Weights of a small GPT-style language model, trained from scratch on English Wikipedia.
Size: 8 layers, 9 heads of 64, 47.9M parameters.
Architecture: LayerNorm before each block, learned positions, biases.
Training: a variant of Muon for these matrices, 11269 steps.
MLP neurons of a small language model. Each row is named by its layer, matrix (up: input weights; down: output weights) and neuron, and shows model dimensions 80-175. Each number is 500 + 40 x the weight over its row's rms, rounded and kept within 0 to 999. Numbers have three digits each.
After each neuron's rows is what it responds to, as a language model described it from the Wikipedia text at the highest values.

L2.up1579:516439558493499445502474451504513534481497480571501501459487543441484460475530503497485527530492554505520548509585526518444457497491530484471466505567456509488526490454600487489464474517562478460507553440490477490515480391496492508475502527478495547567514464478496542557463517449488473484
L2.down1579:495527420542460424451487519458477506521460482588545523519499525550498424469553506567524456522481538530524511582559565519511525511533489484465494520504473534526483469470515509547556528469495493506499475504469515582503452506453509505474460447472507576484474515565479524541609503535501432519
Description: Year-start digit. The split-off leading 1 or 2 of a four-digit year after in, the, a dash or a table bar (in 1999); also second pieces of capitalized names (V-erd, F-ern).

L5.up2282:523468463498464484475463468477478512423503465510461524498509458408521454505479511512493530491504465452486593461532527511452525484459519549488465455554461413546485519516550515488512565484528541510503551504545497512486453457492434510489509502513560381495488460499468530475560498491547546550
L5.down2282:465512554543470513527494513564530475526508428530506415463481487511472514531459435590462505481484496473445535425582508494587464468533467444495566519531460551456538495488518501526537494445488521584461500545479454476475573501554545519494467455561487542495552464421546521471494553552556529490
Description: Technical mid-term fragments. Short word pieces, digits or periods inside technical terms, citations and table entries, e.g. the g of salivary gland, Vol. 1, B-2.

L5.up1122:496519513496466449527535539466481419447483557526524445486506492557400506519468518417539485468475441484501580531513521499528485512530536472488517526461502510562517488497529491474560515494403477539509505497529439546510414520485443453539529531568629484544481443523560534462471588557514470498
L5.down1122:468419533497501448526474416564469498461474491579623500455437518578410453565505493474470560536546552496488546513472551529511529537450411530424523537482573607480565562429493468528493510486462543559559585542481464469438462510447417472459537504423574510497488503492447548421474427486545533548
Description: Break/shut action verbs. Narrative main verbs right after their subject, mostly breaking, shooting or shutting (broke back in, broke up, breaks his heart, shut down), plus scattered word-piece fragments inside names.

L3.up2253:456429518490478515469470524442516518539440522474537485441460484476507467515476496551531477481520384558525496432521489530445494565513433539497557484540576530564445444461495423553475441465504506449511468560501466496444443483471579498506523509528576409509507545486510501567566485584482483449
L3.down2253:455474540500534436480536502540461585613536576439534491467514479500541437541463458477493536456528579541449557449472520441511473511513513472509473487583520587487512474461461450556508364507516498499473510483524532447440527416448544450501531535526537465421491528512479492551556462565507481514
Description: Capital T word starts. Fires on a capitalized T or its first piece at the start of a name or word, often after a table bar, comma or parenthesis, as in Tokyo, Tamil, Tom, Taylor.

L3.up1496:492473468508491518546455477526504547486470460533481529516460508559472491527555603568523549518518429478487502518588474538514507500549503540521510436442551503467558453576473462452468556476458546428537504493514560469468542464496511502515578530555578503498506481499401506529513521504456522444
L3.down1496:451584380464444439503449482500496553424575523472548520510525467563463445547489515472465452552526511484475499490442520516587531493493509468517539591580511465465526470431462518482495604452490507476445508474460492490575575445577488504516543515537541534477608517490463525509480426527482512487
Description: Speech and belief verbs. Verbs of saying, telling or realizing (said, told, realizes, wrote) and the "that" or object right after them that introduces reported content.

L2.up1861:540529579516537550490529451444413573428483529491518547450501413450507495554458555572483490475506487465478471486517559438545531456506532489468431433502472479468427479532479470465498522460465569534513532485513455482479476469473438488495474469449537466459439457480474499520484457479491559491
L2.down1861:569527482519485466497475498480548546423446476501449513533515543526523447480538503458524484547496449481471489506582536508502448468546471501523530572501482485565517479440495492494484506519522504493481466480433528559518525512507489547476464481455470424501485493468532470443559521566461465483
Description: Biology term completions. Word-final pieces or key nouns in biology and medicine text, such as imm-une, ch-romosome, ster-ile, plus gene and expression; weaker on miscellaneous word pieces.

L2.up1453:490488463506474530485574527483477456502491501508554479520522560557465503522512478539519524513412568532500492426526471513511512528506551479478534523433456486527497502463495509509522490469554589489519538492517508448526473546434477410472447526516428476516422547440489543497627468516510504549
L2.down1453:508529478499494524454520488504466450495501511535528517537524541507473492519464527492484516523535506534522532480449483512533499497471456460517549509517500499504466497470455545468492558492531537530472496611525480507525454581443493457459553450431467496499513462484506492409495464458517474502
Description: Death and fate verbs. Verbs of a person's fate, especially death, after was/were/she, e.g. killed, died, traded, released; also closing = of article title headers.

L2.up1416:616528468545524526549500490538457443549451494557528467473489499441494573553445504453502554527501441431532556529465515549483417525498468518477447518449437440483480547508475477481520500581494525545513538506574530570513521448497552525464476518540512490470483485419532489511541513527507461537
L2.down1416:556541524535469534582539478627527476402550478493565463525519527510496499475493612526481494487493465500518543540503510422486491531446451523523516513512500477493480491524503484491451479467472541552477390512535538633477517449460498463456559455545401472451554475477541508461511510506479383516
Description: Split word-initial e fragments. Short word-start pieces ending in e or o that break a word before another vowel, often in tables and names: Se(ed), Se(a), Be(ihai), F(ee), Ro(of).

L3.up2229:499479510445460445503467499417517472527487502462504489472466407501515557510493520410552600543520517495521562459544476502498512534449470547509459495500473449391470451521524563438513563515499433517495465444498468513513548585550443466442449519453518522461439440460488492454493517488470494415
L3.down2229:454522412543529437486532505551529474517559512546525485492474495522495509476484524505474460502561517441542506549427534495502556501531476498417530522524542523544487554516445482518485472453531529469501517544504519494508528514528524497521497470561519458579544533555502457552523488465495506552
Description: Surname starts in names. First token or piece of a person's surname after a given name or initial, e.g. F in Feynman, B in Biberstein, bi in Giambi.

L2.up2004:536511548482485505503516502561507524521472522553572498463478545603507485545425563521590510548442435539572490563529573544434448506555450497565551607520496500398490473495449488543473449508525452499363528504548491497487500507443499532480474501512539474499487518500452497436526501556499509553
L2.down2004:544549510513459529449459519528544576535550480467509540553547496506504527461514447412490568504479549408481461546497578437550440519468447553496432581435512506510428515442484537464467473492520466500410555476504519509528479531527454520487519523523471577519532511502535500494520445512505535530
Description: Singular determiners and ordinals. Determiners and ordinals opening a singular noun phrase, such as a, an, one, first, the first, often before quantities or career milestones.

L5.up1932:606517463536532453447536555575551525510488461505534569588517523423499500479559519465479507502464436473479425430541514470468510494461509508490521490500499514483492488553528492528531453545513561533505499474449493562480495562477551590457497539521560446523481541455504531504489535525582482515
L5.down1932:507542487506577539474523454550527569473479518560551517525605505467508519508556601547501502510462523493487505477534519540466514451469445522520496541471515449519458481537551485519481567454524587532457540477427544541513511485488499573462453507436493513511460505423528466460556466450483470610
Description: Word-start fragments in lists. First pieces of split words, often names or years in tables and lists, such as the 2 of 2021, A-se-es, M-ae, G-ene.

L2.up1393:465524488494568443547486450464476527551488455543488511494548522510502449440476551441549560497535606533587555443469477518521494443544382451541530472509532503508523527467519439498438508500559481466501456517565505491542496557511507479481552561531588455525464442561468469567563529445486561497
L2.down1393:495476478460533537475456437492528461549538496474501530489457506537522571466546533553521479533522490471486496521446498497541477466543495470500430511516490483498540502523481480528517554463496461462500478456496431531512473593510539510523414509493561489424529498484460469454459483513515504472
Description: Critical judgment verbs. Verbs of judging or labelling someone or something, mostly in review and reception text (calling it, deeming, rated, praised, ranked, nominated), plus Turnout rows in election tables.

L2.up1771:475440477448538549488481472472495505507477467447548508505413482475467463541445479537486544447557438401492508521485530488483517514501452590468464456503522524522499521475492486401498481457473409511529509511512524510496483528549420521538502537541465439410542420425496503447545435553486475549
L2.down1771:465487564546558525491499541547497490526565480526479449513518620444506498446493461566513504440502510484556484501546493536504539486476563488477499476478574480474556464484488477525500535530439460478519490522557456448514488544485528529464504461541517480513493499490500448507520535459499466415
Description: Table cell boundary. The column separator and following cell text right after an early cell in Wikipedia table rows, especially a number, rank, or win–loss record (e.g. "| Win | 4–0 |", "| 3 | United States").

L3.up1716:448647474520532597514539435508484459502507552446484482506488478552555557567530520533528464512545467444466481471495524543522529491494486565471452470502485450550489532448484569489429499521502477441485524508553428480502509472440480552487466501517524452533530506549487461442525469483515449458
L3.down1716:481466564491481634479545534477507506466502609554419514486541543491516462493489529514433502488554441500471493534461564472476453507520444469461461556428593453572461437479557519443516498552471537477527493372535514462519573542430448522495463456477482516511466531531494563564521513425577466531
Description: Subject noun phrases. Head nouns or pronouns of a noun phrase about to act as a clause subject, often after "the", e.g. the latter, others, the horse, inhabitants.

L5.up1425:512473548523533439545482498526510492485526560465556438501436464454500488482502481447540494584517479485516531536450547464471517451463422455538482513535487495503468521463520536521521564550481536549521535531488461534509517439433507521552485445576508509567422515430551529523484441472579397494
L5.down1425:520495468551533570461538562499563521572466480472466490478496465509466456547393519465540511556482414583489559489492480453561545516552500481508474536459530515526454480502507523480485462494471450491488496480534473532503486518512431471467490475486530472408482466539428451472529552497464478501
Description: Digits and institutional role nouns. Fires on two groups: leading digits in years, tables and exponents (1963, km², stat cells), and role or member nouns after possessives (brother, colleagues, member, board).

L3.up389:529533479462456465398507538479462447570456397564541496483414563488493488454542514493581490533517447506566468539435475469547483451545480538685547469505494492514518545424518484512475501471486486535498498462512505466503537462535585511561512512512566444503499578524537483516536526521444489439
L3.down389:431513454474421528468510552542524499518548482529444441482462507426489475532556527490492472501487598484553486507515506469495533517498467579533515518448538539447483501472528496502496498510399471536551528501487477457506546488463537517501474530473538459482504547455569465499523495507469501586
Description: Word-initial consonant fragments. Short word-start pieces, mostly single consonants like s, g, ch, k, that begin a word split into subwords, as in s|incerity, g|ambling, ch|ocolate.

L2.up2104:612564483496526537502513427517509482561543449579569459546542518492468467541428533518497571474451523467468512531545435599494523536492583524469370462488465468514547527589500494423468480461475447567407477532526571485510427543517531465489476490488513499502504497560537492462509535500454486478
L2.down2104:475511532462511534439553508467480514513568498455421485411556466519557508465465538486486494519538470431513448490435447415517406517532444412535501492514491530451540553566540489484572504452517482482540559544498512443504514607452486504573477500480449505445503487497587457461532441451538474555
Description: Year digit fragments. Digit chunks inside four-digit years after a split first digit, such as 2|005 and 1|987, plus middle digit groups of ISBN numbers.

L5.up1187:480489484507469473534476537491529471439525446484491493516477545436492517528548426575506489512543514465491514474512521472541588490453492513468512540503539516493541494460490509500449454495562454530480434517499532507567507522477473461550576559509501532433492538550439445552489487462541451435
L5.down1187:471485504452484404463457489454470492461473466526556507450516503444514523549495478511506502463540486499511495518531457527532553493566494484517501521490471573503575553414489513537482478438542492510538539501418514578521508572574550542514498528503585553447549530471468500586470476536605514460
Description: Before evaluative adjectives. Words just before an expected judging adjective, such as "one of the", "to be", "a" or an opening quote, mostly in reviews.

L3.up811:536500474420466465516440428445494503537505454526515495551512555417522459542478623460512534479570499437501460477457551469508522513545487492505518467469496547532590487490443513488389529533466492485522496472572497530452546519508497561502580474539477526547447529499487505564527524518513522383
L3.down811:415460488467540450515567463472510545462513566537511545522499525568450443489425554443554404504533535466508491533436560554526483514464469548491495551515511489522519499463455534537448604513480563524450533487549500554447575517557478547484557518458560521459468486528443568456492516458434496470
Description: Source and attribution words. Tokens that attribute a statement to a critic, publication or source, mostly in reception sections: wrote, of The, critic, stated, review, Times.

L5.up1408:526435508466456509513512474473492460431494590509553521473481435498408387466425571494533474506491483501516452413507445490463452506548541459498501526455471511496577542512490454492538468477555489496510525538517463537486534462480550463506505534500466465495493577562459435460458513531455589538
L5.down1408:430457521484481482449561409426488501531513408519509496509502399427513487482513454460516525522521572535569515446474498489520512471487455467490475451489471465491532468499526457560553477449522518490579519490552479444544512499505477493496446484488499467519456564530436469477471532517511437450
Description: Word-initial S piece. Fires on a word-start "s"/"S" token split off from the rest of the word, often after "and", "of", a comma, or a line start, as in s|eduction, S|olo, S|emifinals.

L2.up887:494547544488532450488561524500473506528535531521444489405507480504461502554476517515471495491490526569490517525488544503495445497482507520398494453486506469444517505460485455472523520512501565453552538515493476435497506479459496518570432523472556444532502471448429494518519490524494458533
L2.down887:432561463467526469487518504529462501488529514490476522586508507474513429460522498557500561469518442531499481452499525435496463510459473514533464534583518535541507510534602508404529489501531537516541492524477545496489474531508567543529536480516535554530501500490544485504527557514442479457
Description: Year first digit. The first digit (2 or 1) of a four-digit year right after a month name or comma in dates, e.g. January 2017, November 30, 1896.

L5.up699:480471516411544559500502473471518508517551439478478482476554508505467500499488520440529468508494505479465543485507427445489419447447487460564495443459527449495564525586488477431529477438452433568572532566479561528485506586601491520541483492471469491536496523576524519485598528583446444500
L5.down699:528484453462492523532549521488577480556588465495425498477580483551492493456435536468570445510464502482453569466534406500436418513423532504506534526488509516469466554523499560464515469447471459575463487536503429461466506634528511476411453437431529538505522519535527465487564459550416482537
Description: Creative works and media. Tokens in passages about artworks, books, albums and video releases, e.g. illustr-ations, self-released, comic, editions, "chronicled in a".

L3.up502:456616493499508488432491465528528465474510461538478484523528507548495479529452507548457549518486441568530472462535518504496496476487459568526465517578500508558601465442493496551484462514484470523462502556502492513456557538516518494518456570449434462472564445431465549523487581481490416516
L3.down502:558466494409528440485570470453492522499512512569568485549544570452485511448487496450484495519468563521569483473503487508533499503452527597498545520492481512531492585529462468457484490531559447566503480509558562523501515528478524509551417473497445469458500452513528496538491529608506448493
Description: Noun after "the". Head nouns right after "the", usually "in/of/at the", naming a place, part or thing already mentioned, e.g. parish, ground, school, centre, ship's.

L3.up952:490494501417518445516501518537540515482520507473504470518493456521475455512465517516460464525477532477554546504522520480569559488515519526502515458466470512485515521540499449545528498499595475542557451494438499529523535464449412518498594515452400478468494489540500514500599517473564527429
L3.down952:508463524504409466484546469516493471470474521520514447542463500465494495521506478499522511465434544474498501499473471478501560453482561478538501493457458465488508516516468464437505456457498431482495465460559509526527459560499496452532509544515542439494477541506577484532434452467466501395
Description: Predicate complement start. Fires on the first token of a complement after is, was, became, or considered: ordinal th, a, the, one of the, most important.

L2.up893:462542461517513515490473509485471452443499368520465523449565501450583487535512599559556537527514425580442467453488556448494540493526493545472524473500520554509553539491535489578457487414557480513503482509435476606518523512500432550560521545520449589499471538543468500594508540431545508487
L2.down893:434540521531472494546513476421458459481572532544555513573528477553449484445528501578457475505465573445572471499520450439497423499452478492529557523504535528429502439529457481543516568548571538517507465558517465512494475582515480498505518548562500543584546552574435441444482401470536489525
Description: Evaluative critique wording. Word pieces and words inside evaluative, descriptive phrases in reviews and critiques, e.g. addictive dose, aesthetic, terrifically weak, colorful.

L3.up41:434490499481410496484517415517515499535547417588466513489517513517488545486477496438530522484566463498447507448481518489497450468451462532564488419500490524439521492537468440406548516486478517543433521525570578506471414603533505508516493499505482426480504513525536520506566511523486446548
L3.down41:428525466467528498519495508495462498454567487489526461535524440523559520460536574496552510430563543492523467461512469454564377534524506458541507531474508530484472575487452473469495507590447574497474526498592468464490473631478447526452435526481520443496507445504547521524520537557473589498
Description: Upcoming work title. Tokens just before a creative work's title is named: genre nouns like musical, book, film, drama, memoir, or phrases like "such as", "editor of".

L5.up480:518560510570509517409525561534532518551490493509506445470550513500546423527428479476533485570568458556517529496568506508568502529473548529541554582526507498479484483465529494525461516565491503516591429491578500519560577503473467473473506577534473455526567473486505448528508489536502527531
L5.down480:520563452483530521400437466511514521487506511531471511473555483502518464531472486575490498489537528443542473490428465463476528503476451462509446535458554525512501532516522504510538546502512508564482564502490525503482490483508453579531508492520492433532503602465528527557491472424537397514
Description: Modifiers after "the". Word right after "the" that opens a noun phrase, such as first, one, more, final, most; also "and" joining co-credit verbs like "produced and composed", plus a few mid-word pieces.

L3.up1589:392489470519433442490517520561541426493494452523543523554569450532457504476543491517453523513567460503521518469475528502561475483545421589556462481511514537413447439539470474434460556512507479505536475555561426506517496478465490485517510497439502407511510488487508452528481495610560518478
L3.down1589:439430509581453553445473539464507539531504489495494523533573471493443557442448449463536599466475533503470459519391506445456501480550397504498465469504524484493489462553492487401524447394508470469498472553525476455454494489479535445479506463487517499554494436539551501512519514529479485481
Description: Adjective word endings. Final pieces completing adjectives or participles that describe something, often split mid-word, such as disturb-ed, r-ough, intellig-ent, ste-ady, gre-asy.

L5.up508:520465494471563416455460540532394519527477549470499487490487494496550485515470499529504550499493447558492502469470478481554413483447529508459489530495510561499560505509508502487527467554562510437615495540507518473493576499552557495478507522483493470502544484473485472550520488563516468525
L5.down508:442462483497545492508477505485489609474521551546458497499570582472486491447461468460524484535486453534472454510498449504438532534409556508429532517449427471491444485497502531534504451544503501444478513486466553486463518457559543468457536558503508462477514508518498392540467548512544549535
Description: Split-off leading characters. Word-initial pieces cut from a longer token: mostly the "2" that opens 2000s years (2|012, 2|024), plus a lone T opening titles or names (T|ootsie, T|attoo, T|amil).

L5.up1125:512543505582445491540509498533508495531465454511475540410480429544484472470490503530499588397535502528520398480459555458525535511503455510529466481524550486488480468517538514506580509500562500542557524512515519536498463487586529521526518510486443561450539432573483480564507461440511474531
L5.down1125:486499417551531523451518497510491491497483517526536510497480476592416542495492542522529420414422624439488429433482490513513542521505480510454433544497529473512443587537467584477485476485469506532434487465601483564486464502502572451531486541457578524461507511568535515484422495474491583489
Description: Before a person's name. Separator or lead-in tokens directly preceding a person's name, such as table pipes, list dashes, colons, "=" headings, or "directed by".

L2.up886:537568464454483475441464564559542542502518487499525506453521461545596461460519443482534493568505519465472520491409532469490536481475464448495498509431511509588478523484515482512468463503419427488531416537554503489536449498402415529444414495518424508486584440521470530573497597462513480441
L2.down886:427507532476497513516564449521539483458427524458463490529589541465596506476469426381540434518587448507433541490453492525480507465473488487501437562480558470569362503504514503535465502519488475544578452516553507497499541531571509523517465445491427530481509446482519510561431446466518519494
Description: Anaphoric definite head nouns. Generic nouns right after "the" that refer back to an entity already introduced, such as the line, the show, the series, the game.

L2.up163:522459480391446436553498471492597553557483406479524537529548460432545463568474477576535523525443466560498585535510443494488555495499542541473584482434492500510568487456503530545474488504477427497540479525487559449440503511515513465466495467483554434569528583537484513562490495503527492512
L2.down163:480477485578523539505506535567435423420570443496476496503564521483459491506514498555507615522488636500539482467553528531464490502478455537470481534569528480505453538489501501531540504517505481490482521473485503444512454467483487545413479472516535510445526462494435491502507550542490436535
Description: Joiners inside multi-word names. Connectives and punctuation (and, in, for, commas, &) right after a name inside titles, author lists or tables, like "Woman in Every Man's Life" and "Lawrence & Ide, 2003".

L3.up1859:490381528509439512467480490472469506438513541513438501487454470496451497473503522532518503440532460448525546505494408491502610521476557485454427467521530445543472520519516487493547480467458447464390560490515509480517538527512480475517418500503489532477448490585534476483538440546488411483
L3.down1859:411492512502543536489574491431443502483468484495526532522469483487469455505461470418410495490459618487481542496527471505550467400477515540486529456564527505527477560520515557487480540517494549484516488557514483537475536470516479494546547388558519541466517524442436444501502477488471518499
Description: Mid-code and number fragments. Middle or final pieces inside long identifiers and codes, like ISBN, Ensembl or FIPS digits, acronym tails (PDBe, NASDAQ OMX), and infobox values.

L3.up2133:609454451509501469489551483477460526461418456516477484535460495529507485554455455538573491562509398503569548521502553583442479539517504516603543492546543516455464467518516447527473509521554472508542490490540543522515494562505465522510500502536488503480474436489490555541542520559531528525
L3.down2133:464521533528485469512477482441501538535551483508414470500483453511526451492433536543416548478453445483516549490490485544557510524508539474514502473520565520534422448593524476519404512562492543467553462544513511473478487506569474491481418476472524551489515529490501552487493563471429436530
Description: Table and list field separators. Pipe cell separators, list dashes, semicolons and colons in Wikipedia tables and lists, mostly right after a name such as "Charlie Oliver |".

L5.up1260:498506482469542463457528529458509499541521540567499518447485468489495509469465517446509472496449425485567432568473530480530565509571513474531467473517512493473560497477519543571446529553537499543480451528502559462467512480476520520513490501441560503500554523501460521515513536443479514523
L5.down1260:423464496478579469480506534503514495510427550507470531483527448492508593464500452487567483553441507552525426503480503566597521488503540534450587557496529540443525485496492520480462519464474558483497537512502510512472529498461511504518524434484509543454511496507535496444531552461487546540
Description: Reception-section review wording. Words in critical-reception passages that lead into a verdict or count, such as received generally/mixed, 19 crit(ics), a run; elsewhere scattered word pieces and connectives.

L2.up1981:487505514499485524465476545564473470559488492465575504545544539505487497517481519546504612491464414549550451428487507496483479529534492575501498516481478533467491495506539517470557507478494454522499525501505488498500491534533481481521526567495521421535447615502440501468546524533508587454
L2.down1981:515517448514461463483486526489475486540488417494487495448541461432491479538481502539554507415511569459568490474467522521492428466513515505554501472522451498498421476453495515462515550513515515544488529487518483496579433455464501448434534584463436483482528526500542500510570452500535471486
Description: Negations and name starts. Negation words after a subject, such as did not, do not, never, nothing; also first pieces of names in tables and lists, such as Sh(ota), Y(eli), Ex(celsior).

L5.up1686:495480429541532580535449417514448531451449526527489478537531444496432529522519502508547495480502551551549491478540464545440477494548523521478543542534443494524539483580489469533510523464495517443518515504427524533518458470549522484482532542482567518450446508509437505493460543523488516386
L5.down1686:500497482558514417560516504496454489562467573522512492522528527569570510536553490542447594494459456495568487480475463459514518454456437526545509514532458465553485557442426493508485477547545510571466571472502457507480560551456454559471494510490436504541520530470526516594497571487418438557
Description: Mid-name continuation tokens. Tokens inside or between personal names: "and" linking two first names before a shared surname, and surname word pieces (Cand-ler, W-ormell, De-ering).

L5.up1481:581473499484480523469492519459437429458513479481473530498544478408526461490528476496458536506494548489438490570485489559482447508488463517598440525523471522400458484523526494469434505463493413513499480483500469510507421458502497465504483511527497566540468468537564518557492499489437492518
L5.down1481:591519552483557442527526499459487451475485488520558469520496549477521541510473503449557557508459666555506478589560539528531518512515518546505515497520450473439455579447507451496570500464466426528478467500499565491478479509446477501582501532448469568503495462515519498472492501595496521457
Description: Prenominal noun-phrase modifiers. Articles, numbers and adjective pieces that open a noun phrase before its head noun, e.g. further assault, cur-ved edges, highest-sc-oring player, two FJ-3.